Weights of a small transformer language model: untied embeddings.
MLP neurons of a small language model. Each row is named by its layer, matrix (gate and up: input weights; down: output weights) and neuron, and shows model dimensions 128-223. Each number is 128 + 24 x the weight over its row's rms, rounded and kept within 0 to 255. A neuron's up and down rows have the sign that makes its largest values positive.
Before each neuron's rows, "fires in" lists the words (lower case) most often at its 100 highest values on Wikipedia text that the model never trained on; "fires on" lists the tokens most often at its 100 highest values on Wikipedia text that the model never trained on. A number after a token or word is its count.

fires in: "on" 45, "to" 13, "in" 9, "during" 7, "of" 6, "upon" 4
fires on: " on" 46, " to" 13, " in" 9, " during" 7, " of" 6
L7.gate241 [ 88 137 137 105 120 109  88 107 147 150 116 159 150 141 146 170 112 134 159 131 146 114 105 118 133 145 138  79 141 134 125 110 115 154 106 127 109 158 138 186 125  92  87 156 132 110 122 107 113  96 108 107 144 128 135 110 112 111 118 114  86  95 124 123 126 111 140 166 125 152 135 102 140 138 106 122 130 153 144  89 153 151 107 189 114 142 153 128 163 142 148 144 121 115 100 153]
L7.up241 [119 157 122 124  99 135 106 136 123 162 144 147 159 137 162 146 125  93 137 132 152 142 129  84 145 114 138 145 153 135 121  64 118 139 149 170 142 119 152 131 103 135 123 144 150 128  75 109 107 140  80 134 115 154 129 115 166 103 148  86 130 118 156  90 145 133  98 168  99 150 115 103 124 138 124 165 113 165 143 108 104 150 120  97 116 132 122 107 116 191 127 120 169 146 120 172]
L7.down241 [105 128 120 112 130 157  98 128 103 135 136 113 163 137 122 124 130 137 145 137 161 139 122 106 121 151 142 117 154  99 154 132 119  93 148 122 104 215 108 132 144 151 131 155  99 118 119 103 124 144  97 150 111 190 149 124 111 139 132 156  84 138 155  93 152  85  90 129 137 153 125  90 147 147 109 111  98 122 150 139 135 165 125 158 118 128 112 146 135 159 124  81 117 138 146 172]

fires in: "south" 24, "68" 9, "67" 7, "north" 7, "southwest" 4, "fenerbahçe" 4
fires on: "ah" 28, " south" 20, "67" 13, "68" 12, " north" 10, " South" 9
L2.gate0 [151 113 100 112 120 105 103 137 137 129 134 145 139 104 179 132 170 107 116 170 118 144  93 110 134 140 155 161 193 134 140  98  63 175 144 104 129 121 125 115 132  95 115 132 148 124 114 125 117 118 123  86  47 128 156 147 143 137 141 160 116 110 159 139  84 158 145 111 157 133 137 114 103 103 154 148 145 149 154 131  86 128 118 158 132 142 160 123 117 114 139 133 145 129 155 129]
L2.up0 [138  95 108 129 130 115 109 171 143 144 155 126 101  59 167 138 176 104 104 155 103 152 103 135 139 125 137 147 184 145 138 153  37 163 133 120 121 102 154 118 155 103  88 145 136 141 122 106  98 110 157  80  51 130 145 139 125  96 152 187 113 135 182 113  93 148 140 134 135 118 126 109 122 106 140 164 110 146 151 111 158  97 129 154 143 123 168 112 113 137 157 133 102 132 114 103]
L2.down0 [102 157 113 115 124 137 139 131 163 120 139 154 148 103 159 116 160 133 134 131 128 165  88 109 121 130 153 130 137 108 138  89  86 103 151 144 107 165 132 108 126 129 101 153 155 159 132 126 100 133 162 111 113 149 116 179 166 106 155 138 120 145 122 122 100 134 140  61 139 129 140 120 116  84 115 126 111 142 153 154  84  92 167 115 151 144 147 111  94 143 122 122 140 138 164 132]

fires in: "in" 34, "may" 7, "institute" 5, "orphan" 4, "innovation" 4
fires on: " in" 65, " In" 17, " or" 5, " May" 5
L7.gate176 [144 119 141  99 151 163 127 128 121 101 104 140 102  86 122 156 148  86 104 112 114 127  96 107 105 117 171 125 158 156 116  82 116 150 106 165 112 185 108 172 103 178  65 106 185 134 112 138 125 131 163 146 150 124 152 158 125 130  96 155 114 142 124 106 102 112  90 107 161 119 137 173 101 151 174  77 133 113 146 132 123 145  74 120 132 104  90  84 111 127 128 114 154  96 133 171]
L7.up176 [133 152 122 134 114 138 158 110 124 108 182 121 123 107 105 113 139 137  87 108 136  98 151 102  96 138 148 130 168 125 120 132  98 137 144 146 113 122  95 184 135 159 105 114 163 111 135 130 135 120 123 138 133 156 119 129 108 100  88 155 131 187 139 144  80 136  78  81 107 145 139 132 128 146 115 159 133 128 113 127 166 160  97 106 121 131  90  96  71 144 148 128 119  99 137 152]
L7.down176 [131 149 125 124 170 147 160  87 127 131 147  92  83 123 125 134 151 106  92 150 111 156 105 139 101 167 167 143 190 137  87 130 134 119 134 137 143 179 119 116 111 115  92  98 143 131 149 121 169 140 150  82 109  97 144 130 125 128 134 121  86  85 136 129 121 122 100 131 115 157 110 112 156 115 124 146 119  90 107 109 117 131 107 126 128  84  91 108 143 138 157 133 145 146  80 136]

fires in: "and" 91, "from" 5
fires on: " and" 90, " from" 5
L7.gate467 [133 143 129 127 157  98 118 147 133 155 125 137  91 126  92 149 169 105 154 137  70 126 131  92 130 133 199 126 131  96 136 122 156 125 123 130 102  92 153  92  99 147 124 129 121  97 103  84 113 129 120 130 144 124 162 114 130 143 106 143 184  95 125 128  99 139 130 144 139 128 172 141 111 119 105 106 100  95 120 116 104 137  83 112 152 144 120 154 112 143  94 116 119 120 136 174]
L7.up467 [136 137 124 120 119 133 131 127 116 143 176 123 140  96 113 166  87 140 106 125 155 109 114 121 130 130 110 115 144  98 135  91 145 116  66  84 121 140  90 115 148 157 146 164 167 140 143 167 103 101  85 101 116 202 154 111 112  86 108 183 143 111 169 131 117 119 130 137 157 108 158 146 135 109 123 149 147 124 121 132 155 150 104 145 174 127 158 125 162 140  89 122 174 149 166 144]
L7.down467 [116 115 113  91 127 137  87 126 125 107 108 120 119 129 145 132 109 123  92 177 112 115  72 140 110  97 116 118 151  97 125 120 118 105  82 166 123 149 126 162 115 108 150 101 145 141 171 102 152 123 134 166 142 145 114 117 135 107 155 110 182 139 124 170 120 124 125 121 162 143 149 132  97  73  94 101 170 124 152 143 131 123 181 120  87 139 120 145 105 164  95 156 164 123 130 168]

fires in: "on" 46, "department" 8, "deputy" 4
fires on: " dep" 33, " On" 27, "On" 23, "In" 8, " Dep" 6
L2.gate157 [ 86 158 113 169 131 144 144 128 122 137  77 168 128 176 113 160 111 147 101  93 107 106 188 105 149 113 115 177 107 112  87 152 125 101 174 101 176 129 177 169 124 121 132 104 155 126 106  99 104 106 132 145 130 137 129 145 119 151 124 152 109  88 144 101 126 147 149  96 125 123 113 111 112 157 150 141 123 118 146 171 120 162 119 106 169 128 154  97  98 106 138 129 166 116 128 152]
L2.up157 [158 105 155 151 160 152 178 189 144 142 107 135 122 138 126 122 122 100  73 128 144 135 128 103 121  91  84 132 142 131 131  99 103 101 157 142 136 162 109 145 122 177 120 143 118 159 118  78 120 126 157 145  87  99 114  99 102 153 138 100 119 111 151 166 111 137 112 148 114 174 149 155 151  72 131 101 194 116 149 143  83 102 137 121 147 120 145  97 116 112 149 111 132 152 148 131]
L2.down157 [153 157 142 132  95 120 184 109  91 126 111 138 151 148 128 126 116 138 137 158 153 141 129  89  94 139 111 165 125 151 150 109 154 111 113 126 138 139 120 165 119 116 124 135 127 148  71 109 131 128 123 132 150 127  95 100 102 121 123 166 134 112 181 143  83 161 151 148 105 159 137 121 211 104 114 131 156 138 147 121  93 118 134 133 135 105  89  96 146 123 138 141 135 167 119 193]

fires in: "south" 15, "west" 13, "eastern" 8, "north" 7, "east" 7
fires on: " south" 21, " west" 17, " east" 12, " north" 10, "ern" 9, "heast" 8
L4.gate491 [136  70 100 157 137 136 167 146 103 144 119 111 156 131 155  89 143 173 151 133 160 164 127 114 119 141 122 111 118  97  95 147 106 169 106 111 165  94 120 125  79 120 176 173 128 143 133 131 105  99  97 134 126  97 177 114  99 166 118 132 112 152 117 115 116 147 121 118 144 122 121 118 122 107 169 113 129 152 116 125 111 112 120 111 147 138 120  82 132 142 126 150 114 159 145 150]
L4.up491 [103 107  94 183 107 104 136 150 104 153 130 104 150 116 150 126 118 140 141 132 104 186 144 105 134 135 126  82 103 105 137 162 128 126 135 100 130  93 139 131 120 103 167 133 100 146 111 137 107 119 111 185 108 116 153 150  91 142 113 138 121 156 141 115 119 136 135 130 145 132 162 136 129 126 125 137 125 150 128 124 106 119 125 134 123 127 102 102 120 164 149 156 146 128 133 127]
L4.down491 [142  94 129  87 149 157 145  86 132 148 104 121  76 110 129 149 127 142 135 154 129 100 105 127 130 107 166  98 155  91 133 100 118 119 165 113 123 130 114 191 114 146 106 138 126  97 196 184 106 122 113  84 130 127 101 128 115  86 161 131 116 127 143 142 102 141 178 128 139 113 137 141 120 124 115 114 117 129 134 137 116 119 110 123 131  98  93 104 120 112 137 100 138  85 113 107]

fires in: "american" 22, "a" 14, "and" 13, "former" 7, "an" 6
fires on: " a" 14, " American" 13, " and" 13, "American" 9, " former" 7, " an" 6
L10.gate501 [103 137 122 149 130 125 142 140 124 106  93 144 145 142 130 167 117 121 147 123 117 129 127 120 136 156 103 111 140 145 129 143 166 126 131  98  94  95 177 129 131 162  72 153 123 133 148 157 123 131 129 141 105 147 102 173 157 171 131 134 132 120 116 139 154 142 152 118 130 135 122 128 128  90 165 142 156 110 136  90 160  71 148 155 156 158 100 118 123 112 124 144  96 109 125 147]
L10.up501 [139 123 142 126 162 129 121  86 134 156 145 151 162 140 143 152 120 133 129  56  87 117 107 114 109 101 131 125 129 133 137 139 117 125 143 143 151 125 136 139 120 104 136 143 174 163 133 141 135  93 104 176 122 134 127 125 133 132 120 114 120 131 148 145 114 123 144 148  94  82 145 137 144 132 124 134 131 108 107 153 133 183 132 135  79 127 107 103 119 115 145 144 136 123 111 142]
L10.down501 [ 98 137 148 164  98  81 121 111 176 149  98 106 169 115 117  89 107 101 128 100 106 139 112 137 128 133 138  57 112 129  91 129  81 113 159 126 117 166 199 116 131 184 154 121 136 106 104  91 147  88 112 109  70 136 145 130 132 116 117 100 177 154 146 139 126 112 168 135 113 134 127 124 110 145 111  98 138  94 113 125 105 137 151 131 128 128 118 143  98 117 136 102 140 115 125 171]

fires in: "is" 45, "was" 17, "are" 7, "entitled" 5, "be" 5
fires on: " is" 45, " was" 17, " be" 8, " are" 7, "it" 5, "mb" 4
L10.gate87 [132 123  91 134 158 123 162 144 130 134  77 168 155 109 133 119 152 107 131 136 135 121 146 144 145 133 130 134 127 155 120 175 100 181 106  97 113 138 159 127 180 129 136 139 155 110 112 122 132 108 158 144 124 119 148 142 124 106 115 164 158 171 114 123 148 124 154  95 131 111 128 165 130 133 163 116 137 125 117 159 138 126 161 103  85  97 149  95 123 146 126 128 123 133 164 165]
L10.up87 [129 131 137 136 141 140 124 100 127 161 106  98 103 156 119 148  90 121 143 136 124  75 192 153 125 142 108 134  87 134 120  98 108  88 112 109 153 135 153 125 151 116 144 139 155 129  98 173 109 127 115 118 118 160 161 153 129 152 123 101 122 185 121 115 115 114 139 117 112 109  95 112 128 134 123 102  75 158 138 108  82  88 127  91 175 131 114 117 127 143 158 133 151 124 103 131]
L10.down87 [116 153 115 145 169 107 158  83 162 108 130  95 109 112  73 135 135 123 164 124 117  88 159 137 132 147 121 147 134 199  95 137 123 127 152  84 133 143 131 116 128 110 105 143 131 131 147 135 136 103 107 146 197 125 144 146 136 143 137 120 164  95 118 168 126 136 168 140 112 147 121  78 162 139 125 113  90 137 115 164 115 140 131  97 126 122 171 169 160 109 125 129 119 104 112 112]

fires in: "on" 69, "according" 11, "uefa" 6
fires on: " On" 30, " on" 27, " U" 16, "On" 15, " According" 8
L2.gate353 [104 111  91 141 165 169 120 134 135 132 110 140 140 134  97 155 130 129 109  94 140 171 163 179 121 128  62  97 135 143 140  99 141 118 157  89 141  91 143  99  85 148 132  97 151 119  92 142  98  95 135 122 115 135  61 166 128 117 109 117 134 128 110 138 130 147 115 141 102 109 116 148 139 135 138 137 126 131 109 154 151 151 142 100 109 130 124 117 109 116 130 129  92  99 128 164]
L2.up353 [113 122 111 118 109 110 169 128  87 127 104 155 117 158 117  89 161 128 129 111 171 134  97 172 115 124 138 145 130  97 111 105 105 110 141 132 134 136 141 139 161 105 118 125 122 163 115  88 161 135  98 166 127 112 161  48 117 159 159 137 121 127  98 142 129 162 119 105 116 128 139  75 197 119 127 110 160 105 183 106 107 115 144 132 105 208 105  85 170 154 106 146 154 126 134 138]
L2.down353 [133 171 134 105 156 163 128 125 101  99  94 118 154 122 108  57 107 121 143 137 178 146  84 125 167 168 170 146 141 161 106 130 122 118 166 173 138 116 114 160 172 128 149 146 140 127 143  75 122 127 112 108 139 103 144  97 111 158 166 122 142 126 130 102 138 154 144 156 142 129 137 136 152 133 119 131 137 159 155 109 125  96 161 146  99 128  90 129 154 122 116 145 136 148 101 180]

fires in: "and" 93, "or" 6
fires on: " and" 93, " or" 7
L8.gate306 [122 103 134 167 134 157 106 124 119 170 110 119 131 147 156 128 163 140 166 115  73 146 133  90 153 137 120 124 150 147 148 154 119 142 167 128 122  99  98 142 118 132 162 164 146 120 158 105 113 116 117 131 121 136 133 136 143 162 121 102 106 134 162 180 113 134  84  83 142 154  93 116 160 110 115 161 102 100  92 122 138 117  93 141 132  92 107 105 126 132 160 125 120 122 104 176]
L8.up306 [155 134 111 140 186 125 140 106 142 142 119 175  89 173 124 159 191 117 126 155  80 125 113  90 127 137 101 116 160 121 116 148 154 125 103 123 161  84 157 118  93 119 126 136 136 117 133 118 114 105 145 116 144 120 137 121 113 107 161  99 107 138 122 133 139 152 118 129 116  96 138 109 146 143 152 130 120 152 114 172 123 122 144 118 124 174 144 132 172 125 136 127 121 146 107 164]
L8.down306 [158 108 124 185 116 128 135  96 122 161 136 166 160 127 125 119 116 157 111 155 155 106  99 144 125 119 133  91 142 151 145 152 131 130 102 106  56 121 107 153 113 116 133 125 143 125 147 124  81 155 123 129 105 125 161 133 135 155 122  94 181 137  92 110  94 105 111 156 174 107 140 107 172  80  86 138  93 115 162 136 141 151 140 130 152  98 111 139 107 137 133  95 136  87 150 193]

fires in: "the" 83
fires on: " the" 70, " The" 16, "The" 4
L8.gate236 [101 134 138 125 126 134 123 138 132 160 142  74 141 130  92 137 143 146 118  98 152 126 165 126 155 160  79 105  96  87 164 125 125 122 101 126  94 112 128 135 166 141 119 115 103 125 114 115 119 136 115  93 139 106 115  90 132 137  78 117 122 128 157 184 133 143 136 140 125 122 151  89 135 101 109 124 117 140 103 142 153 107  91  99 137 139 118  87 127  94 130 140  77 116 158 104]
L8.up236 [147 163 141 119 141  83 123 108 136 138 100 137 155  75 119 123 110 126 160 154 133 110 128 131 129 136 147 105 163  93 121  82 160 140  86 103 113 145 119 172 121 161 115 136 159 132 133 137 152 143 135 133 139  68 104 107 115 148  83 122 143  94 125 168 151 105 170 182 131 129 129  85 129 111 133 184  96 165 157  78 144 115 110  71 143 143 143 175 147 114 122 138 108 142 139 111]
L8.down236 [126 122 142 177 169 110 155 145  94 130 102 161  91 115  95 132 136  85 113 164  98 152 154 144 165 109 129 129 102 142 133 145 134 108 103 165 129 149 109 162 160 139  92 126 112 158 114 107  81 141 108 120 113 118 123 127 164 138 186 126 117 122 140 113 137 143 115 127 161 134 116 154 123 112 122 161 108 122 166 114  91 125 158 157 137 131 144 108  75 150  82 128 133 168 127 114]

fires in: "of" 36, "to" 8, "used" 8, "from" 6
fires on: " of" 36, " to" 11, " used" 8, " from" 6, "ust" 5
L7.gate238 [123  96 118  95 156  96 129  84  90 125 169 137 148 144 139 110 112  95 143 150 144 134 142 101  91 146 166 120 157 160 120 138  98 163 125 124 137 127 172 161  98 131 115  82 109 125 136 123 144 135 143 108 103 147 110 106 108  89  97 148 140  83 111  87 171 104 159  88 135  91 107  94 108 135 178 109 119 101 132 152 150 133 112 124  86 159  98 159 135 101 142 184 120 115 137 166]
L7.up238 [167 129 133 117 154 128  99 129 129 146 111 145 158 145 148 174 137  92 165 129 142 117 129 143 145 124 167  84 155 125 132  74 154 157 118 100 112 111 122  92 101 141 136 147 132 128 158 156  97 138 146 121 110 184 138 128 122 149 118 121 131  96 166 136  96 114 140 157 111 116 150 121 129 136  79 127  99 165 106 117 115 141  81 112 163 148 150 142 158 101 138 160 106 147 133 130]
L7.down238 [135 128  89 150  87 103 119 138 142 125 127 120 128 107 120 120 131  94 147 132 151 161 109 147 119 174  82 101 134 111 131 123  99 126 103  98  93 129  77 131 139 111 114 160 158 133 159 128 137 101 120  91 115 160 159 104 142 125 136 117 101 113 180 152 127  98 159 161 134 129 135 126 187 127 169 126 144 142 152  95 143 137 137 122 125 105  77  95  85  76 130 105 131 134 136 175]

fires in: "a" 57, "an" 22, "the" 11
fires on: " a" 61, " an" 22, " the" 11
L8.gate48 [146 132 139 130 168 121 156 155 151 104 126 127 119  82 181 114 132 106 115 151 161 155  98 146 112 124 154 117 139 130 120 105 127 106 109 102 120 126 158 182 101 160 129 140  97 156 113  89 130 183 133 138 127 132 121 107 132 189 122 113  97 152  89 132  99 111 149 105 151 123 106 156 124 126 128 143 168 190 108 118 111  97 126 128 121 109 118 163 125 119 148 146 142 118 134 148]
L8.up48 [120 111 111 160 148 106 128 149 114 152 120 136 122 123 134 125 109 140 122 158 158 120 101 132 120 149 139 156 158  90 133 137 120 119  81 127 107 156 153 124 117 104  87 150  91 123 103 114 151 141 133 106 135  89 130 130 128 176  71 124 139  79 128 149 165 109 110 192 109 174 116 105 207 135 119  91 171 152 122 128 133 124 134 120 121 110 107 139 125  93 130 131 123 141 170  84]
L8.down48 [146  99 110 192 114 107 140 106 127 103 101 101 134  90 161  91 147 146 154 101 135 132 135 141 131 131 109 173 103 118 143 102 139 120 142 144  86  76 147 156 138  90 132 125 166 111  89 147 100 102 109 160 134 107 113 130 100 138 111 119 116 113 104 151 158 189 114 150 131  94 136 165 138 100 115 164 154 102 157 152 115 116 144 132 113 133 174 131 114 102 115 142 130 169 165 123]

fires in: "be" 40, "is" 32, "trained" 5, "are" 5
fires on: " be" 42, " is" 32, " tra" 12, " are" 5
L3.gate64 [ 99 160 113 143 150 119 120 148 105 175 130 116 138  90 109 108 141 114 115 119 125 143 137 164 113 139 134 114  96 131 152 131 119 150 127 107 144 132 140 115 152 158 105 140 102  95 149 138 142 102 149 128 116 124  94 119 163 182  98 156 140 109 120 112 147 115 149  94 111 118 177 128 113 144 155 145 104 121 135 149 122 117 140 114 160 133 134 113  94 162 145  98 130  94 128 118]
L3.up64 [152 127 100 148 159 119 145 154 112 142 145 132 135 118 102 147 106 108  87 136  96 133 133 171 102 118 114 116 112 125 142 152 135  96 125 108 110 156  96 114 127 140 112 141 124 119 184 141  83 114 133 131 119 117 130 124 105 174 106 132 139 128 108 103 140 122 146  83 125 137 173 132  78 147 149 153 121 142 120 129 143 139 124 147 157 142 134 107 104 171 153 129  95 142 148 132]
L3.down64 [155 136 142 159 186 149 118 120 111 113 126  79 102 123 127 128 140 132  98 155 169 119 136 138 132  72 113 132 131 114 120 159 134 148 163 131  86  84 124 143 120  50 117 119 122 152 109 117 136 133 138 136 151 155 123 130 181 101 155 127 121  93 113 152  77 110 177  83 142 145 142 131 131 107 108 162 149 130 122 158 122 150 137 107 161 100 168 134 124  99 116 108 138 126 149 155]

fires in: "of" 32, "such" 14, "english" 8, "known" 7, "outbreak" 4
fires on: " of" 32, " such" 13, " English" 8, " known" 7, "bre" 4
L8.gate348 [108 113 131  97 101 147 126 103 123 106 148 146 138 124 113 122 144 127 177 158 156 127 130 153 141 167 107 121 128 133  92 156 127 148 155 126 140 106 148 155 127 122 130 130 126 160  84  97 123 133 135 121 148 134 172 164 121 129  95 109 112 166  97 121 108 123 134 129 128 108  96 149  90 119  98 129 133 146 172  97 126 157  96 136 107 116  77 154  98 148 141 106 120 129 106 163]
L8.up348 [160 156 119 117 129 126 142 150 110 129 126 128 156 131 135 111 130  87 164 116 171 101 150 107 150 135 136 196  72  98 178 123 154  89 123 153 133 113 125  90  73 103 156 145 142 124  98 137 128 138 166 105 102  83 114 130 137  98 110 162 115 118 162 148 136  81  75 119 141 120 109 129 114 123 121 138  79 112 119 126 135 109 142 118 126 142 132 171 138 139 135 117 169 118 152 134]
L8.down348 [129 129 127 110 124 134 200 100 119 133 119 134 118 150 121 149  65 106 163  94 173 128 175 123 159  90  94 131 101 148 121 125 160 158 112 152 139 100 144 121  95 117 140  95  96  88 142 117  87 157 143 163 139  89 139 141 148 119  95 137 123 121 109 169  95 134 116 114 124  90 136 114  97 118 130 115 126 105 137 118 144 117 156 162 118 110 123 123 111 127  93 144 154 170  77  98]

fires in: "or" 46, "and" 11, "such" 6
fires on: " or" 56, "al" 11, " and" 11, " such" 6, "r" 5
L4.gate279 [114 138 167 130 129 131  87  88 122  80 143 170 110 112 134  85 143 101 147 135  83  94 140 140  91 151 146 109 150 130 107 116 134 106 161 164  96 117 106 122 127  97 123 157 113 119 175 103 137 110 135 144  96 146 120 150 145 128 109 111 155 149 130 154  98 115  88 114 153 129 128 109 139 122 130 142 116 121 136 151 161 144 113 118 122 138  79 128  83 160 147 149 128 117 134 161]
L4.up279 [101 119 123  91 151 171 151 153 144  98 123 137 112 120 118 112 148  95 150 144 132 118 119 137 145 113 162 126 166 107 129 144 133 130 125  90 124 121  91 152  95 154 161 138 117 128 129 102 111  89 128 152 104 121 155 126 142 141 104 100 121 110 158  73 111 140 142 130 186 124 157 104 157 134 111 181 122 167  97 138 117 170 122 164 118 126 125 139 150 100 112  99 150 183 138 132]
L4.down279 [123  86 108 146 161 104 137 145 124 141  58 111 111 166 186 114 142 129 114 135 128  62 129 116 136 121  68 138 122 147 131 176 102  98 108  96 133 117 125 144 109 108 139 130 139 133 113 114 112 148 136 144 187 115 141 156 104 105 127 101 119 142 152 158 170 122 141 100 106 135  99 149  99 100 106 132 139 122 107 144 145 135  93 122 146 107 120 129 133 120 141 141 119 154  78 173]

fires in: "of" 50, "and" 10, "for" 5, "maccabi" 5, "santa" 4, "electrons" 4
fires on: " of" 50, " and" 10, " for" 5, "c" 5, "r" 5
L8.gate89 [126 113 191  93 155 149 142 138 119 137 117 135 117 104 146 127 131 151 148 165  90 122 131 135 110 109 101 130 147  93 128 101 122 135 119 138 123 133 149 159 151 156 137 140 128 143 134 154 173 149 148 118 118 148 106  96 133 177 133  97 107 143 159 144 138 155 116 127 163 121  95 163 121 117 160 124 140 127 147 163 137  98 106 101  39 135  98 124  79 167 152 133  92 142 124 143]
L8.up89 [152 134 133 106 105 109 150 100 135 156 139 126 121 146  99 119 144  86 192 146 127 100 146 138 163 147 127 130  91 144 122 152 120 109 153 159 132  91 133 125 153  93 158 139 121 121 126 120 128 147 155 101 139 131 137  89 144 101 104  86 108 121 151 127  82 151 141 128 120 135 125 101 117  90 168 142 102 116 164 161 148 101  62 104 113 155 103 152 149 132  98  84 123 128 133 171]
L8.down89 [134 117 113  95 145  87 161 131 136 174 117 145 101 103  97 126  81 110 135  94 119 158 144 143 102 124 148 135 107 101 118 140  92  97 138 163 105  87 123 161 115 126 120 134 126 105  89 154 162  93 160 129 127  74 141  86  97 121 115  93 139 112 112 119 113 140 157 124 128 136 117 153  96 119 119 138 122 122 114 173 163 114  93  95 100 103  79 119  83 123 114  97 164 128 157 108]

fires in: "known" 38, "such" 21, "personal" 8, "legal" 7
fires on: " known" 38, " such" 21, " personal" 10, " legal" 7, " short" 5, " material" 4
L2.gate498 [156 116 139 153 107 136  97  64  79 132 152 113 126 133 113  90 165 109 160  82 184  92 135 181 158 116 103 140 154 115 120 122 111 125 113 145 123 107 108 129 128 132  80  94 130 174 132 106 167 137 107 110 158 138 150 185 146 131 128 150 105 103 110  99 108  62 143 123 131 135  83 107 134 115 102 136 150 104 107 151 158 136  97 138 131 121 102 155 159 134 137  99 132 159 125  97]
L2.up498 [131  84 126  96  78 127  98 120 127 126 134 126 110 110 129 125 105 119 193  88 143 102 110 203 135 120 155 143 129 136 135 168 129 143 169 110 111 178 149 104 123  98 104 113  96 118 138 130 109 124 102 153 120 102 135 166 159 185  97 155 192 130 134 145  93 111  96  86 116 120  83 139 134 136 109 136 118 132 136 103 113 130 160 132  97 121 110 126 130 147 152 128 132 101 102 180]
L2.down498 [151 121 136 111 133 155 103 102 138  81 129 130  85 140 123  86 107 149 166  89 147  82 127 195 158 132 110 154 160 133 173 149 122 116 164 138 154 132 122  51 109 128 129 118 139 105 111 122 125 163  74  96 137  83 154 150 147 167 130 136 190 137 124 143 100 114 118 119 128 145 129 145 146 126 113 123 128 152 148 104 133 139 132 119  72 118  97 136 122 118 142 132 110 142  98 138]

fires in: "of" 66, "to" 4
fires on: " of" 66, "es" 6, "ene" 4, "re" 4, " to" 4
L6.gate192 [131 109 124 148 103 158  96  54 153  98 127 121 144 128 144 145  91 137 154 148 173 124 153 153 142 111 135 125 145 166 134 164 121 164 135 128 103 122 156 131 150 138 131 145 156 131 129 112 140 146 162 151 123 147 159 120 114 120 158 146 134 140 147 159  94 103 163  91 114 110 131 108 149 108 147 116  75 119 152 144 114 100 124 109 123 113 112 141 125 139 109 173 107 110 121 139]
L6.up192 [134  86  96 110 137 143 150 115 143 144 131 147 131 151 145 156 126 148 104 139 141 134 134 136 147  85  95 144 108 102 125  84 136 105 115 128 133 146 143 133 108 104 110 119 161 150 109 106 126 144 110 167 134  69 144 117  89 137 130 100 156 119 136 105 120 124 107 160 122 156  87 120 118 109 170 167  97 144 139 126 188 163 169 164 115 142 165 133 137 160 141 113 163 124  71 139]
L6.down192 [123 135 108  98 146 120 130 113 151 111  93  99 150 120 110 136 146 124 133 113 142 140 160 124 101 133  92  99 153 107 156 155 160 122 176 147 118 127 127 111 138 102 163 117 142 133  82 129 124 101 128 144 151 118 167 137 127 139 112 183  95 125 135  84 155 112 106 119 118 116 141 137 141 125 132 149 185 118 137 192 134 162 152 163 116 143 107 152 133 134 126 140 195 172 114 142]

fires in: "name" 35, "named" 9, "word" 7
fires on: " name" 35, " word" 10, " named" 9, " term" 7, " account" 5, " poet" 5
L2.gate458 [103  92 106 108 149 141 106 127 184 131 120  89 115 171 129 115 154 173 176 142 133 133 146  86 109 120 120 141 171 166 160 130 139 163 145 122 123 104 131  98 127  63 149  72 123 127  99 107  80 120 127 133 157 115 133 145 141 125 140 137 124 120 130 122 148 115 143  94 143 104  95 198 152 141 104 116 139 103 142 109 153 128  86 160 131  96 147 116 172  95 132 146  91  75  91 162]
L2.up458 [110 114 105 126 112  86 120 115 130 100 103  92 109 145 118 124 150 135 174 133 162 114 119 127 105 160 131 131 163 143 159 116 129 114 146 148 124 110 157 125 117 117 123  89 106 107 154 121  74 129 140  94 140 115 162 129 109  87 141 113 105 132 146 137 162 117 145 122 117  91 141 164 146 138 112 119 138 157 131 120 143 144 156 142 137  51 127 137 137  77 131 133 110 151  77 131]
L2.down458 [138  96 120 122 151 101 116 123 117 134 101 149 130 126 182 107 201 114 148 116 117 101 127 135 177 116 103 169 107 115 104 116 174 129 112 115 155 133 152 131 121 144 134  77 149 100 143 108  93 136 146 143 145 174 134 119  78 110 124 138 136 112 178 143 162 115 131 116 122 163 126 135 144  93 118  96 129 153 156 100 117  96 127 135 115  84 100 159 116  99 149 109 120 160  98 143]

fires in: "or" 69, "former" 5, "orphan" 5
fires on: " or" 80, "for" 18
L2.gate249 [137 137 169 139 144 112 149 119 139 161 142 108 143 122  93 131 177 100 169 122 125 161 137 123 140 104 124  95 176 180 147 153 150 115 106 122  87 108 137 140 120 116 149 131 116 118 157  32 157 106 104 132 120 142 144 134 102 139 127 115  90 112 137 112 112  85 189 135 203 114 143 153 106 111 127 151  96 144 138 161 104 159 171 101 149 107 132 107 147 158 134 123 108 143 142 130]
L2.up249 [142 148 128 122 128 122 142 147 122 207 136 134 103 128 117  94 179 123 151 137 114 161 147 128 159 168 139  86 168  85  99 139 108 116 135 178 131 159 159 140 104 157 153 111  95 117 148 114 182  87 140 121 168 163 119 116 144 123 138 152 124 136 174 143 159 109 158 140 147 125 161 114 115 150 108 154 122 141 109 118  86 192  91 134 119 140 151 140 117 140 120 126 154 140 113 149]
L2.down249 [143 164 134 139 126 112 148 107 159 162  96 129 141 118 152 117 154 133 120 143 134 169 132 134 119 120 142 135 162 120 142 146 154 144 130 160  90 123 110 119 155 140 121 108 123 150 125 100 133 118 122 156  98 131 161 117 116 132 155 108 116 158 141 136 124  91 112 139 114  97 162 140 130 109 150 134 109 120 128 148  86 179 165 160 147 100 103  96 139 167 126 144 122 154 139 162]